config.yaml
num_hidden_layers: 8
hidden_size: 512
num_attention_heads: 8
num_key_value_heads: 1
head_dim: 64
intermediate_size: 2048
vocab_size: 9054
hidden_act: "swiglu"
norm: "rmsnorm"
norm_place: "pre"
norm_eps: 1e-05
positions: "rope"
rope_theta: 10000.0
rope_fraction: 1.0
qk_norm: false
attn_scale: 0.125
bias: "none"
tie_word_embeddings: false
parallel_block: false
init: "normal"
init_std_qkv: 0.0177
init_std_o: 0.0177
init_std_up: 0.0177
init_std_down: 0.00883
optimizer: "muon_variant"
learning_rate: 0.0155
lr_mult_o: 4.0
beta1: 0.95
lr_head: 0.00663
max_grad_norm: 2.0
warmup_steps: 200
schedule: "cos"
final_lr_fraction: 0.03
batch_tokens: 65536
max_seq_len: 2048
doc_mask: true
train_tokens: 494400000
max_steps: 7544
dataset: "wikipedia_en"
MLP neurons of a small language model. Each row is named by its layer, matrix (gate and up: input weights; down: output weights) and neuron, and shows model dimensions 144-399. Each number is 500 + 50 x the weight over its row's rms, rounded and kept within 0 to 999. Numbers have three digits each. A neuron's up and down rows have the sign that makes its largest values positive.
Before each neuron's rows, "fires after" lists the tokens most often just before its 100 highest values on Wikipedia text that the model never trained on. A number after a token or word is its count.

fires after: " C" 21, " P" 9, " R" 7, " c" 5, " Car" 4, "C" 4
L3.gate771:505437500392441498482489516413514475501539427487495465499467545447507509400503463510542524607412587495435516528467490532526585490463371425498579588505543606495497500507472480548530478494511601534476501482460543466540496507476507425545498499440540478434476483479485539437518476621490515515475470473568497433553398475550546492438490437503481526534457556526540530523477503493568558507510553456431504388535566527486547482494430481435600511572480468496543586506541450519496451527458529536479520458601495556412434520442531500440566550577568407323512478469531451518514487521572532550490537422489535516487545423428407487524410532475498487508452461510514458514461453452517568529506464502499448467525468521433530454507452512461473503517499458323398535442529351437462543401538478
L3.up771:487415504414474464473419536486420554488486555455458442490456504483545483492526464455483430584430480526505493590402491376511559526553462432604406564511457652500478447504461430521463383426582500427468474504460483383497565512428501457480524431478512469436429471500543573556524495597604539548536438468512532446550513527490550522541548462458522494500487397442540508542550548563534555523464469473405571501536504461424546545429419540563538552527485429537471514513521362494568526479514460461478514440544516462570461527460500483459594482574469547460440491496426503504421515570603558450491528501500509508515440538483385523445451504463418528491508473481507467440480519452427532509536462391457460472573480498517516558426443502536456441451565541351434521416521439521448478455443432
L3.down771:558382560397508473515489514418508518510554561490492394452537511505442458483571475541493495593563411437451421448498426483475472505494463470523497444563547561476549499496467498540474563500546535495561445529508553539503486561556525528451513470496463508525612510422515452576437505466533540561496519511630440483449421547506501541475505399503538571521443469613463442487514525463525512552456617450423583468518540453399444480410448513516520454474478588475444510509469422560469478539501487648456555450557494531515477488569562485490504501502429515545495486480481592493511469505660528537556477501407559499457505459509462404458465449525564441387527464577566563467469389509467598459553423510547489441615421392447420400487437529486564446553494489476483632485494478529470451539563424

fires after: " C" 18, " c" 17, " T" 6, " p" 5, " An" 4
L3.gate87:519490460491591466525477442532532415599518485528476488506470538514354480525560515428545473471604474579528506477482433409513533586499456470479521500463591432486497558547400528497430468407580600573505479451518539471439467467546616536595498452513494452476483534509518512582514464505447510492522568493536438469627500478455557403502491529518484526545521348447485546487464492475500522511486482486398398470492540396452505582502515599501609443371451505536429458498575526467546466488457368457485486417514456426483500524558434518463502424445517514559434501447520454397478475502505494490365499422475485502520529510460561525472412458494514427432514467537511452470520525446527448509540400507565470530457427378480463550495558489586509486406524493400489512568479456480594485571391476
L3.up87:532450559455498470421525491503520503429429419543462517557421463420444575502485592566455546495558442437449578571450519547463472568505550551502563524487490482550458560465402520487626542465530535602477445530489493510385444570431501537555535581511505438447491443518445482539487480456486516532517447585543480518480525541454503455482525627539500488542538576464444526474469596472595559549541419470507407513529499466582470512548503516563536456428366553514581591443536515534629548538541550528509530547445504572480477564557483491546497467438511585535432401390470583554446566560384511541565550562491473446422447488479554507573416445617567452501524528530516478508464487422450525542536451504486482484439400453479499579503566485539547478563556496475513564630533578481444523543453488
L3.down87:610453588464467481486530496484592489484406530504413551507482546498428520554502501628583546469529552485476538502421491544438455574514409522477527491482494565390552465428485495497435554560428416472534471498491503449494456528490481448519503513403583529513469466533535475466524583435481482504440428498494457514486550407460462426479508490593535510469559524558489518535441487582529521537534485505442536472433469574483445449446444449479451518475491530537522466456488428512427472453552500440487572564522438497485567481540414537504499481474534567552318493479612451581452413469505498499421438483458497586473523358526565447483476439566516437555569389482543437469459430449402510547495521469472441438419465493514456400424507461523419501566552560490475408572435442480554481535572511

fires after: " R" 21, " G" 13, " Gl" 11, "R" 7, " p" 7, "v" 6
L3.gate1466:514591497552522550456499568475454530508505561402435475415534440455462596491456550530470514521515587482498571550480458499584546506462525520594555552537490408453484552563482509478560416552450490490504565476533467529558509480425441485573479516525485442515537518468539525482404534521463497494377464522447518443536448567413597437608493470490464551492460557549539521537491442421552541486526566445515408451519520425551512493650621485542338508470534480524463482497626449480489524478506609438482550473498479566472441557476492488498494453355538510580514474516472504589564486528550539608471496535481507474539425441539569484418521429564495505385523476417473513569511605425454520508483558503480487452533497470488467547538469454489402518508454548526485462463454488506552517407476427
L3.up1466:508536367544506472368519496529452579463560458547461552423516522388537527498527556520461492406407483569565464487469551524411502514549432571490544495508537454524365522383477473454431483504531486478509501515615539548424449470478523549447434517526516469530465479522511481482393499486559504503388471478567518457506557560535454584547524452496472490485461527603439501465369409415469484584556516472460523480483559552484519612606512515447534488462567466497470559481476463384582548487582490458543533447509461505577533502454435541563495471507556520550516486494578560477524456424509544502410456484538593479499493491410498410528469570458490563439422488465471531465497414401540386452404447607464511522507513514539445544580444521499457541431459509437565488569469496473465495502466469
L3.down1466:515485538570499508613524508534478483503455579557590528404406435526421518505560434527506534446543541480391516514552538527505415518547503567549463603482508570445448489601499441468446538582369529486460489457472528524448508586452449429522506627490531512558472383529553544523505528506510438597543429470519548516426530497550437553410470485526528505413538466552495465527442522508554570506527506570504527549520499503524535550469541452532501443427537549551423439624495582512493483521500473450562469559412424519482534533504554524556466410530530487476552555390425534450452487514506496486572419562472488574439572493541528543458480633600482531551570475523515385458488533530461542521590506496553562411518525474508480464498506452620497408465519557474532506491451595441484429549526597

fires after: " the" 19, "==" 14, " his" 8, "-" 8, " its" 5, " The" 5
L3.gate707:461475562533441531594429513600493609544484449557591536462592545538522404540539491491565498511521595529571594485507512481454525546572467455501548499628521478535464481498545540426516504445525549524478562494499584552473537521536473573478537499456592601432497453554414496499543501465493504446503497433508506460521449488487486453545450423579510512496513505483514555479444404519551548430478513503577498486515446494573596511460550479443440519457468450541582484538610549452451450487433490551556493428522484556466451489612540523502529553563478617499521502447510480535467459528513465501529484540466454546492545519548524549483465494568493524438492570574500521471451528526460383472432539585421528466459514494484531438551542604583511501570497572534506460550451421510523561543501477
L3.up707:511459534516584585528597410554532500505522511522509511597584532547478500404584479488562485519562444543516504630485497489511573429500475419509466476426532552512421599522510565483482517495396432503535483508444401495585380440461461504553514448499491468444528516546509479471522479426438480465460534534581478481461528449478509503496539439471432493474495576533380435539476525510466464445497477575476453505622430439439565518568430584579463480482468414532558490489380490476479408545457459513508455592449503622493484483559577509559508534473503494535636497548545501488551580517515452487435532513443374492516593436546513508559541479531516581577552480481520466522450561469448526498492509532560499519546473482494483476506539500474545498510454527531424526508538421498493549534468486
L3.down707:587469446446481409474476395436483591494440465520538528533498544557469579468555490535511550571474564473524590545583530467476491481476550596445461558614540538496398507565451421476502594542489458502520563440550631523480472443508413514396528524439561551526410570494444542483442485423554484532513508464412505370501511459518564506505508506469483536640485426420479469501507498503512403426559493551499493495451574473561504507491540490519505586476550476598563435436491535443459553435526481520570462470569515410492459512586518563559468443485456528531497548404558575486490450460496395465416490480469418552497554470554457584428471467466501549562559544528537465521508516491463509480468548473423506506479462403477525483477452484500492526523485509470558515488454516525528524499499440

fires after: " C" 21, " c" 8, " L" 7, " re" 7, " Re" 7, " rec" 6
L3.gate1539:533488505536416579535484515459443505592460420482469488482423573558508518467460501481541442453555502582423512584449408446505490555519491423431496580514450600494446487476455446549517492514524484530516482462533476534575524582495530471475539537520499404501486547637495608532562562550474507497602575566509417505480500545422571484498551575541534375509404465599581509536538619462523650462451546553457456462481515546517479538559499420582518495470484500511449555501478592572491484393532500495512531528609447557625447515458427492471478530413487528532465498554448477471526592529573441550404459503483420407513502483495524489514455404570458504400513496506526527513481506551512532469414477551488506439533555457396527474493543548572449491543557596410492437548426525485594481414454475
L3.up1539:456429483437555438476550486432522506470413453542582541430463547478435454504498508438446424437552519546567466433420548469431476487521430561528475442551531496474480458626458509536455568397507574612438551491511512457495494409445548482490510510428572581527543522462475405496605454488423466525511516474447500529510587483400523588458538509489480484520462448565445592541497521549384493511508510448561410464498331416590441500493457498497515458506460527523511469489506538563456459491501480438414501522590555505447522505554520514597528467444572472503554557536553564528524436439544499452471447480478508566513456488422537495405563538538411449464465502497443581529484573471584468459561489522579454516471443489563489488465511408486487585448505454483493441486501494554555620486703446
L3.down1539:547512473547517568401484497488520495430567526484486535430514496404472541460487499525512504487485491511465446436441533519499455517507410505499494444540594530518403474579466462492580542507440523459424441465461552573523528477523523497518533408484522585509450485504483477639569555563644452511470580508574480502469548498489527514490464620370465443504477482500460473595461406556490437513533430501483500475501512464537455466610525555534515602452518473447488495455533550532515567492559504519498437509422560556605459508412630494558481435510430612490507531503490435550550475489577557455490479504475615602511558458489489510497573554526481541465472589439591457494510543470508361454545427452576482471524510431468568500521529539495541461525537557522481555568449581522466475599553516

fires after: " C" 14, " S" 13, " c" 10, "C" 5, " P" 5, "c" 4
L3.gate691:410453475599582427487405564428471510613526537463469611505609498586491568481448490515575466484472501409468500525494456462354421443538470519471533511544486501485435509517535523431546512557495502493488648524509507551561563480440500584582454445573536440440505431384541580523481533510410582485546517481582370460450492460478481536521568570480464428455565552545488479452576526557572363465513531550419507490548526465431557468482525481498516482448521461529446470417510595469550536513541565472494405527484531566477408581521412442546388459486458469486498481518501476504529455525458502497506596517469529521507478581567454454535492594551437581458503508406620507548459576483433535505545438519549422512482495527491402517562494567495404518432507566553535504493529548535492463513399527
L3.up691:444406369483588541445433542459410546499534503424515481460548519586463565462464483471480431480473475450454563468471493523420438506565447462397490541567491436520532538527575508428517446630495527446426523380490491546470579504418542548513445516575480460502551462450492571478446468531520491447522495433580448415417485477498452516474465503499544505491517514549505499447463531451482468428535452583516465507473540455485516458529525636505471548433473454500497457491542555547525527553499429458518484587491548535426487513461450470583425563480403470544506381506481514438528450505505518566428495498453480514457511510572440532624398504546514458441468453435512562511510498434454596466550511457514429455461551533421479593511553512538441497524465488494516599473481507496510479535527469
L3.down691:479490529545518403490463551503469405465445658594432505466501507560445481385424482444405457523466477467468463505484509407448444552501517499452565512555585480526451539583444589479534447525489441407468563530494592488498499445553557597522463541536504537600508555459558536479412457509471493486470552521490472612534476497461515568480449519488494385629534490534520534470511575518514547450524471478524489409503536491525488509572573553457530461510467491485464532457474547465565514440438569533550422624505498495505484446460439526519464487449415512478432440529530508477531450556504524501618559482507480594471438416469458545542535481545516426512493580407520490621503639512445531502496455534528440516490560552503535585453530570493397539535533473457433490573499488560507510489470561

fires after: " D" 17, "D" 12, " R" 10, "N" 8, " N" 7, " j" 6
L3.gate688:511595491474549479542430445459523495568565507548399548472544519543493484621566499502456579509521535477509545523520500525546530453477584521409519533545475556500453515528477587416434569526514484510556549571390400412591539574463493535381507520516541555541478526464494553493559498567468533413445532471594461496432489410479492503545610576515477408525493586535523432548590591511533402480452532528470613440510503517403482568456480510569393487454500451518558364436562482487533499362465477499536585470579497530500486562609478535465518554461524424412517440459527495555586463517527476540590397525540569507485549510547549600546485459546481503471539483466573566479499532450564491556489516519481483548532540474458427486560464458431520458468537463543566503483516472543436498565614548
L3.up688:445516435526528516488500478518516457649445474545508490523425515485406472517515476478511457480609501600510485504465463485600422539532557470428458493456548438461511474454499498474385493559478543510563521525328510504477395510505488463422531453508497458459506568499481475485427465510543449552492509510631530541443556495491464503513521569538503429516437548634443480464594691505507366427464600567488502507541462503501482547582485443540526530427533533526488473444525492435425670415411561600539619531486512451526499492450484497455467490532550468468508430467618484474554520472520510476511427542525525511528491508487554519487444558481518590528520473550504553490504575446450522465484540557502447509565475477544472511426488513437465544587526439519502479441477498493456482477574416
L3.down688:564567475564498509461534546499526518545561514458485536545390524527442582450503557529535580592482518474462546532512472398523457441522477497472461498513538551455427411533453539511460451462447514507447546646425514478522513416455556658476526504441437493439497476487512571439446438465428468461401522606502544541442506512533548554426505469578458529439380546490468515493473422493544531446581554484472524500472525540570497525522472460420443548515528516511423543434587484452495545559483450412584551464513439507464520536526421509494636519475460573592440480543482513516578454494472506479489457465446487557490622589551461569480415514457493429511562592565399403469487402433571464477424562476419505576443508518441436518480568434504526480438554356500462461564450455521437481518576491

fires after: " V" 19, " G" 10, "P" 7, " D" 7, " p" 6, " comp" 6
L3.gate1063:473512471547508531464525623495458552532521542452507453538584487441517515571439515466437537531482493459528497510430529481368504422577494411419414482511456512489384481508452613570581447517493550478466593494448511471411537452410514492551501483371457475579421521565526513448466479547497473510492494515535534421459477475486561509565487491487478504585447477496428482501548442516567542505457529501519562482569500501523471440374499535510536531503541444446509547463499564587516552461452542525568560476573556492563497472504435515513486493488487403540508518488461475500511565525479559543531490470510530490524454425502427563542468445540461480456551428540462451560520493462456420514539534564530545546415503529446496467474523515570461488408609518434424426566493486508523585480494505
L3.up1063:467654561509533483466474500547387472549539477463517479499567575426484497499514592538516561470429562401488463503436491469503564476619530383426417459479526547487467487467450551534406473559396577464484456456498581511486524417449555490504490501456545442575607507707439463472560467479458489506519448471458429472496479491536499525502452474534468443580495479542505515447553434478505545482562502493587416471573537460486424387479411531452559543605607488489497563463600504535488575471424531511454427432480555462468403417430509446500537469559476386541590497534471455484484514431435632517485505472497546467444500530398534448586540341523570458573548513482526518520590452481518524497552409623576449494436474466513522476589397561446470490488492572557460454545505495533452582516504489
L3.down1063:471495452447494598565540510452434445400511478437515493480559555608407468571513533536549544465497521449587511458482475468466574435469450538455439572555423490497541458528455449445367435505475606597470402504423539451585579547545488513482594583495456500474521510461539619463471547513558492505449517419534580533542457446445558524548470440440532491479529469488518473463520458496394543468499458516579457554446396567597460531404506449458472598506481516508454474560578491432449498474579408503495524436454578512550477468563387495568517454507535498469441584535518497441521532449560485569419489529511462399472572460423415461465565465505554492530456605437473489524461472524505423486527554457509508502532470530520503535453447410503577453414456549476554587574491518473558488475541439

fires after: " N" 13, " ra" 11, " am" 9, " He" 8, " Am" 6, " e" 6
L3.gate173:552541549503448526533495423523584530445519541525512407491478424542411386582552520543460440541469491513510527506489511529426525488479536428547552584476481519490528524461463499435358505449494453581507556488485545510452494462519520583566388454478500515453506474496559491489411462538527515470475598551475531537424581532497522403493517436454521490462448569468514580540592518467453512596531442555471578453434391517508469518450445481460460453456520473555444524558492526616478439598505536555490438568477466516548478511497495512599442418412436565544512505494519452465518537519519533414552548573482574490490553428504508473527466518536475564401445495503515553474553526495425533574388541569534517442530531534522544476517484494451575541537441498526490531450479540429537469519552459
L3.up173:603484515440524470585509454443504517499475512561526509546480475553512472518512523550492478454521519517542501478469454593420491478566541422565514511500495456535506541525545421544468456407392529587482421410512543499475496573403531484518566556490518483469540492536413410526557469561499480463508477485420514542487500495473405482471529509508420455483522488491638504527426538487395451498468546575516606518497478539517450531453479427490499455559563442548528372489458487396586548522485448537464486531510545440505660469502391492461537547497571552532593536538549528502518597421495623466501454563478532563485472542518456532516542601505500514511442536474555536463504521462570492480497470525449560508551568422533526541423494533501574545481540564571425461531482520514517526456611483
L3.down173:513480602556539537453546524518434479538518507543471542577484500519516469478476471481439501485499414619493530523512411535480542594578488473454511535529455507591464542555432496516507470580508550424479613545591519517532466602521533538572473493682539520447545567488598501458522522479505502434516446485410451534498547480470439529420518393532506443534532408578466506569464479439466456544443524572458608437509452543468391495483530500526482527546523420618492485533433490482531563581524420606498461479490463452589519477508525518471475459471448478504554576522479538531427474459439500481539504448458420497532546483436629513441388478499506490566567500496566551550538530566457446439485545551529467463505483413395533477615421579501498591481499528463469515483482432447459490507499540

fires after: ".\n\n" 49, "N" 8, ".\n" 5
L3.gate1605:449464505505416455462573457482450464356527519491450584472480525492414497583489486571532544508549494446538580460436508548640547405541570566527453506523555464437499459527506600411599475483571495563454427506507523497537494436484431496446454405408527499468468471486441535517474492527563539471511537480533500459444443486536441552539526507425468497457516515511475464389463459483618518517512516420422545471399583421405544475555487488551475536483497434504420461512463500495408514517498534476600491598516518538549488521479468516506377455445401487562565497545454455604568492553534476517511525601578491476562532438498583523461479484438486457391499560563460431426534439548591461364540414432455580519495515607444491478604460487513503504491532630404451594447521466460506522431452431
L3.up1605:583526462575547543500512525493506517516603489558591508504451415498385443408480499389420447501520533508525496491463484525512427541503585549537476539374447525521511564454524458428479482509554482576453493520468452518570484426454461439534468478446425515469520528535467559426439541422545460445525558471570512510410584543540488479515577484512476545468458430482499503491501468566462510574561577516430534418445567503496504472380538476494519488521452454492472437501499454478569526518560488523461498513412446483613510404550549589469429477453409465476530512551471466385499530584478570453545494486488458490518539396475450493477495566531459458521424494478569581451463479474546631522447565523520489456611504521475547448555548483491475524551414450521516517434487452589512444446435465
L3.down1605:486449412491501463551494456477579527499544509488546424616547411572497534492464557440492525503375531523474521522550460480529514596559515515519493453618458528514548558512496489543513404405488565520478487537562484448509422388527486497461480481537498472413473464488441464453533588488467523515503461573702530527422509445473394503482531467443525512531506567470527400511570412501437514405458529576519496448476529444476409499459444484529479488534448575429525467496540505544512515510554445422638446601427520552450459528471474526483569614463426536415439497506500513623474533469611409509613563501554529511449537465540488483486483411436522492419516566379456457418493461443470473481533523553497496551503541440513511468504500374493443508523530486432542573479533503461525567457522497

fires after: "," 19, " million" 10, "." 10, " $" 7, " £" 4
L3.gate398:453467423394471565522515455419492449432463557460490525455425450459469558526475450438469467435527465544575580454518461582587561526476512464489501424558489508432528505520564487559492450458478582560597548523508531548488399549483459512558463413519450469593537524498613525531477494520520516529396474577457494534489574555549441388391486560521528523384491536507494593462467439482532514517440510458511481474408498447489511590542569515562581500556431445435581575530523495514419612434457493466547579463585478486502466521386481535490455584487517485506536538545565551450498512530516483512468502498482596499537457534564448568513445464533452510564527430465436470577522603450438491445529452470445487492435474553417540485436552521528575528555520611531501536532522531482470542499581498
L3.up398:464530466431487561448471496448436500386454513568464505446388445522499565521530474462449450546490497566469454416500487489560501511493505439483480524492493481477458531474480457442398503406521482481502489449471555458537457579516565455568499480502456543482491484463428469474381409540490418515497475528466573527532491492500442514485504569573468561476487522591594468423479468510460505526448437559500475493445590480412536493527437486464582483475492444481505476435430560464483466418454493441517417480529515479464456477492492468546498571534467556494422478471579460451431525552526537539542504558474522359550486523386497456599460474471482482522478538487416425547451432435540477560565467531491577397443494522424491441594522491530438543457469488583544545436500567530603578482491526
L3.down398:498479575500459412489563495531562592505487539501499444499453483576482488553573517484401565518552547457541465419479509517482475530502530427616448408555471442517514513466520403507513507530549521446460520529565502487422507447500619571553547527566578460532532563463333467559472470391471519532595469413512452548533557467533484592484609545457528534520488448470416574486424560550467554432478505410494570556514484478448504517426495522589567502534518488449470452480462506509543492465513696534538612473565489433533383456520494517558482566522390504448540559465620481405458530461573505515559437501449577459502467490454501591442462476581550512530504468394517552556469490480434480504468491550428542423476506526469519453476479476506470550400562578530478526468568508412458475402521531

fires after: " E" 18, " ra" 11, "E" 8, " He" 8, " e" 6, "-E" 5
L3.gate923:553535500438511453539496421490476442494544592467424494496464445512429398561627494455451563535486436472500521533546499575408583478508436452501531547537556535532545525438617404529546485465390520573515488449511534548458499544595535530569415405485503457469454551538624484412460548413476506487477523506430602424422459509448445440559535525489514476433609594445540478488594484521454392544451419511517477449434453446468497512544454481400503548506546541585431516584511496437534508509502470454450496463596575483520515543476461470551584489496512452439645481528463586500555408492504457438547498462493495489522580496520418459506534460530464484413403459447555545406554473567526491552409475445482556498467581450456452441554452530469431534444555532550472456592471592432531589510499488
L3.up923:479637509548488552498558518444487451421572532482497502539596480458501596438431462462480567508528602476558458545511538475441520436442434609466493548473498467621393479602435585458545515559411441504526487540431355508472531474441482552495517542429552550520511516518533383552514469533390512467552550567503422506526450487487424521616558470486536446568492557492475503495502440477559483504536507558475597536464422533468497498514505528473492488488478513550500538415532496503413615439630533478377573485471525532369578453532424588451507580540459379536507495533471548487558479428479536431507481513531541422482499525504492563496546446547343476523410470526545501490506472561473499583579522538521584458502510518439515421508529469493471512448567437475456456472467578488448431479456543
L3.down923:457473564552482515508436547509423439526554477550540490477636466470422527462468480440495535492467485538532560523491580490425552564501413489512475539585524476482550477517398523542550451557557583459533477382447460443490464556494519502489562550504512576491477498531486477443463468491542488490403450565574541530585498501542557421473549576499545579499532502523470525403394450471512644421523626541495435551467481466456443553533471543505506556553486480459581498606525552498502539551497513444419551429546489437562503529432549501453507572577490571466462517584507361507480582533621479468404493521460455500554434509492509484465418511536434528434424501584473456477474516494400483509477430541474393479496479528529599453537546441453559491514479580457431508530492409503484501547495531

fires after: "D" 14, " D" 12, "M" 7, "d" 7, " M" 6, "h" 4
L3.gate222:485518397532566540498518499376490492590471506590476490575453467473500564481498428567466431511429508522544479440518536542471545496448615514569476477608523518461454453487524518536495470424528473563476517493435486553530508493459513508610521492487534569517532413586475446470499532425489430554457514438588529540442511400501511484505589537628451478487483551438439457474586534537520453516448454501518493529490467469522578493475539558487527459459449540573480465507553501448527553502432518458551508490453528464582469465523573454460628542467559477453515428471417579435382456513559351547550503540509531522523430498445439490583534443494440495493466517453513427473541500561529422523522504521516482480549494505485491484457505388559492453551455461470543583528534442418477405551455506
L3.up222:450527485542566502543577472437459526497472626571467440484501454530513410575473632435531533582438438561527561482525508458464433483532474517490543416526533469394462553425529503438467464417530470501541602515474453519574461493554454439483436483511550546519496535531524473516474503612566429493501495432407530549428534538516471560572477495433433469498605462530515566522485418460579506535550501527580439469459536412430516486467499459515456562539496420539399472534430543457413555449519467504509528444536425469540419490504555543491500487500527454552449626470475471496542549543566559522472514449518482484555449488465518493516443515491436594532491458509543607553489540465515469420531507491373498524459430488507441444494514481523525502517428447476529561491558449474524514565475472
L3.down222:515452437411492524510539568552440477445445452420531545559522469573457517510523623569501374596559459506510469507487484500447597363458467397547429477579430510415620458468424444507504516464558527536487604548426476473524515420590483548496526454562616470518582544482534430469454453396543455423605533560516460559453538525505440555580516472509525481520520402484562421510479484478449575471485492457484469547500547539508442487444449510471561502502461499479522494555497410448505518500569470530517532480460482486460423488438568615516585419578479449549585532543508567481415483492538435412526515429534402521503522519463510569484516531612622541461554476562490534568517470460497364535494425546486546510411551582554466423546455564484499543527510463456494530531526504558444562462468586

fires after: " P" 17, " p" 13, " M" 6, "M" 6, "P" 5, " R" 5
L3.gate718:507405402507471416583553458521477472631485510419501427401500559463525515565515508432452532493378507442576595496446485494463536561572504453522538498453548574562573544527503565556413463536466534461444481546478533462432509440510525508571458509445520506561558505567486453529536422508526535443471575431582498595416616451459455489505448482474573602464533472543475587490414476508504447522561511527463356492583493496482486464456457503499558559520537472483499502588558472535503484496519511526485554443535493579538455454508533515514564425331487590427507509496528395491503568456570519502538506461552540521498497549507464539472528480483509548598522577519536606470472487455485428463593566508453479587381548506506465481522459546479533478482481530460536556494493513458573530431566515
L3.up718:453413423430494463538458552484522460576498516480491509432434520498477609540558518513459598510504503475622581546528559526455513591614482494510506571448547515474445578463526532464460445403414431455472507487480533442512526445518562463532469554478513518487522439461490485488527511523510369359468653469551466487436591513497548482519524531506480503530581484493523540440409468500507523544563546456489391500514518418470504549528488523615559541601431484541438462563523497478499525475519520478455541474607545506577430515460487498514602457376444470475465524613614434510401523428523453531561574472496507510433482485482500570471492537488505526535462454458607507519463500449412520490490492530538481492528506578390490450484419505435502450469502411492519536493501523495592564442537563
L3.down718:573495460500563587485557528478477495454454508417471395485414599421450538536488526479500529548494425533487560448503525471581592530497500490442519481495528500469493490394537589465546464504485574544336518465519500521508570577513522499445521472444554470515490525500579510490552491585596539448530570463578539502473498479506486433418474456491447490497505468513467473458458422492503571459469544537545446460559467451556543433610517527496512500552453539614445489478461455493585485441551379518568480494520492514472458481463611411527487524472561474517516458469548443515460414530599459394580520427582405479486485559515350485437504586411487474534456443535538511464546560501521449433525401513482466498502429620537480498461546499637558567494505435473462511532497526460568426383472481

fires after: "," 31, "." 23, " ." 9
L3.gate190:473501476487554614507475461510477551497520503537534599564406594457556606551417477545516505555468343603419525462549490562515433504538450508421659476524473473474515428498549475427446517551406624499508529464452462576525376466511497486466490529534526491446511528636474477561494438602515488468561531555391537627512560460466464428551515481390561405506549603589576499500531549541502441535424522506473522536524507473421505539531528530496466492501538433552547430566475450537422408520503514485446469517416562547458488493534542548525528558491477452541540518550515445524455586539481463425540555515440492501490500595478455459591517447517447480390479397443471509575563427523472442490497479508486503486613542531405561526558592501444586426534523535483473536478519380516581602478569515
L3.up190:466488429500505476501436581465471519445465539528517454480351514389493532565522475530556539491463577503551445521501497400555466446428568522476490459567443504462493469518455513548597534491477495520432465515510564472457556450537403541428512457492515498517450498489511546643480604517453549533600417528415525458447529491533593442477558618553424507524534488481527537518457504537460447492488540588586536502475378534458555456528487521481565501533498565459543465516508459507579521418501579480519603470548464532540529531466554432372592486523553518441382513471642563475500527532499501525552473499494483524466467474515440443504527437503500425539439479501458506519520478525502517587467481482551461528507467541521512484441491505512438510537584527610379479571479607414468454526456448
L3.down190:507506499467577481444533544491506461511442608560532517517406528461515458500564424455510488451525498484419469532495501453525542520532426565407516561473502494398436520463510446389485514496547503479373505442505475547423520407518563520567505443506453444534562507438515573470395420475471534479558438487623414498460442505444485508487462497378501545461564439510537543466512493544509495437386616511380539471420499495487531404475382523556434522505502447489409467577457503504392448575491423503468497425574470439469458539577555514520553441550449587639366535522469421536398491559432475507483532505530533472555443541486531513549424525495568516459474475448392489450551482542493467545521508541492446478520549396516531478523461489589400513474461465480513512525425487478567500475412529

fires after: " P" 20, " p" 15, "P" 8, " N" 7, " pro" 5
L3.gate2005:402456513513552481416490505505456548468409463562388532428544519565539516379559479526560527573423372564450492534528456481465454423519573538426442497503584518436522429505509460484480514542533526499404526476479491510567514474483486539489476544556534481553428486535504452461468529366475562493507529523525498483487446569499488495512544488566489574494605568585529481520470497462526378479447586456509523479424441539442550460321487496497483560417452578528478533490523543533421459569521470535500591505455489493462550504506519497522547469454470552550478563499527541533458498626492465462501542532531431538445546547502510493356510514507384447458519511532538555491484494484501470492503417611454457540502396462469418477533464441534520531488424507507458414474492386508524444495452467
L3.up2005:477478392499431520505455484512597508532416392537457587505485575479452539491527521441456559573449453559457579512529435557555485479545512578479494491476519518537453459514465541469468420512451521472469559446507515489503524435537434496414484577548546447430572499466522445529528480505454409482455583483551449508564519469441511642505520448603483474485553506543538540480519451498454433527520498477480483470483511541500534366533421558637518541505441457588491601472573467509429511650559565507464455460459442545450517507585537422516539458564460485495500588565491447532448503530428438506511504547560499468416571550554506508507494380525516487569500455510551500487508617459454523538461406496490511553525463516528487532503525541475443533541486489452481439422457423495434474447548511
L3.down2005:518524535465529504406531546501452464400509530484612568475442547503410651485523462578538543545503526517489479585492461497489470558477425606525555454554568588531529502490517435555469585559415540451465507447472493431418470458502540525464526523412450404540515505492481486539514481504509409480436506538504459464442512543521496507370533461414417523501497464483503519511597568509435500460484432440432540512564510470511433551433446404533458450485525455520548498542510500601557503480464511581452465428464495388505583411499452463497463423525513516546462486553434560462453515514528468478509565477551542465442483521579503433471491443548484588504650554466465564492525434502644551561588506487419583425563449488517521516507511479539444525597532456473514357508502499493499496533559526

fires after: " the" 27, " his" 7, " her" 5, " Her" 4, " Ale" 4, " its" 4
L3.gate1269:487575569499540568380449467551518513551472561454461471431526568575492487581510435544537471538514526414533522443538554487476393464481625500508539551469514498452523492469569564437481488402452450435524507446508481484575527481395503493579491445499608518487405493507520477531453526504584535513434439524484526469528547529432534530509473544520480467540565511512538514463546510556551470529516382512467613520407538481414488526614528500470492492425573444583569509482550444455418518411503577541463535484535466567439457574472477535497469494538546518414592375490501459491579581536494550548480525536455486430530506492539522437541473569512538506452431584361500495605488526458522473515447471481470569517564478494491505509481469556513549431441404524426457573488481386517492436502508498
L3.up1269:446433496547542360558511478488474498597437498482554502513476497508608538460486522510558503541481536549452610514483524617429547555589463499459510525369485538464413527554442442532435502489517580497490538448536477526588481506511411512466381458488515561527576505594567491521458447435416468510623447542539516521447480435520460491520501434397436535479557442534519544557497477542566554518489625516459526551455604502510455512521483469490463521391443469412423561522571435480479440496480455540523429505468563467517543505419466526551537489437529547431528512556464489563565446474469553543518587524527545517498482470451516541531566522479559588561513613544466533612538505434407492546497606529439513478516534553528487452498451526574516435490544550601423492496517595459497489509514539
L3.down1269:515467490463543446593470480424497395599467529540441429457529494501564497455511513501534497471580464459474522479479574551458572558547463456562517499508494530533450463443413412505465514522536537461522546420497456589504486435573528467511441500565549521518462566517414450440471468432474426495502440446461451377461496541510482608513604483558452480554556480530529484593458564488648530565500508514546534490563487567440553540488490440497434540458497539453533466505485478451486554493496462511396498484472552581460457467521493544523529502399500608450424429464472490546552492509494544531562515468480523501480466519526516564504566475487412450523450450561480499561471507488680536589551508553542535525516579431527541497512579560436363546493570518551495455527529451509356485551526508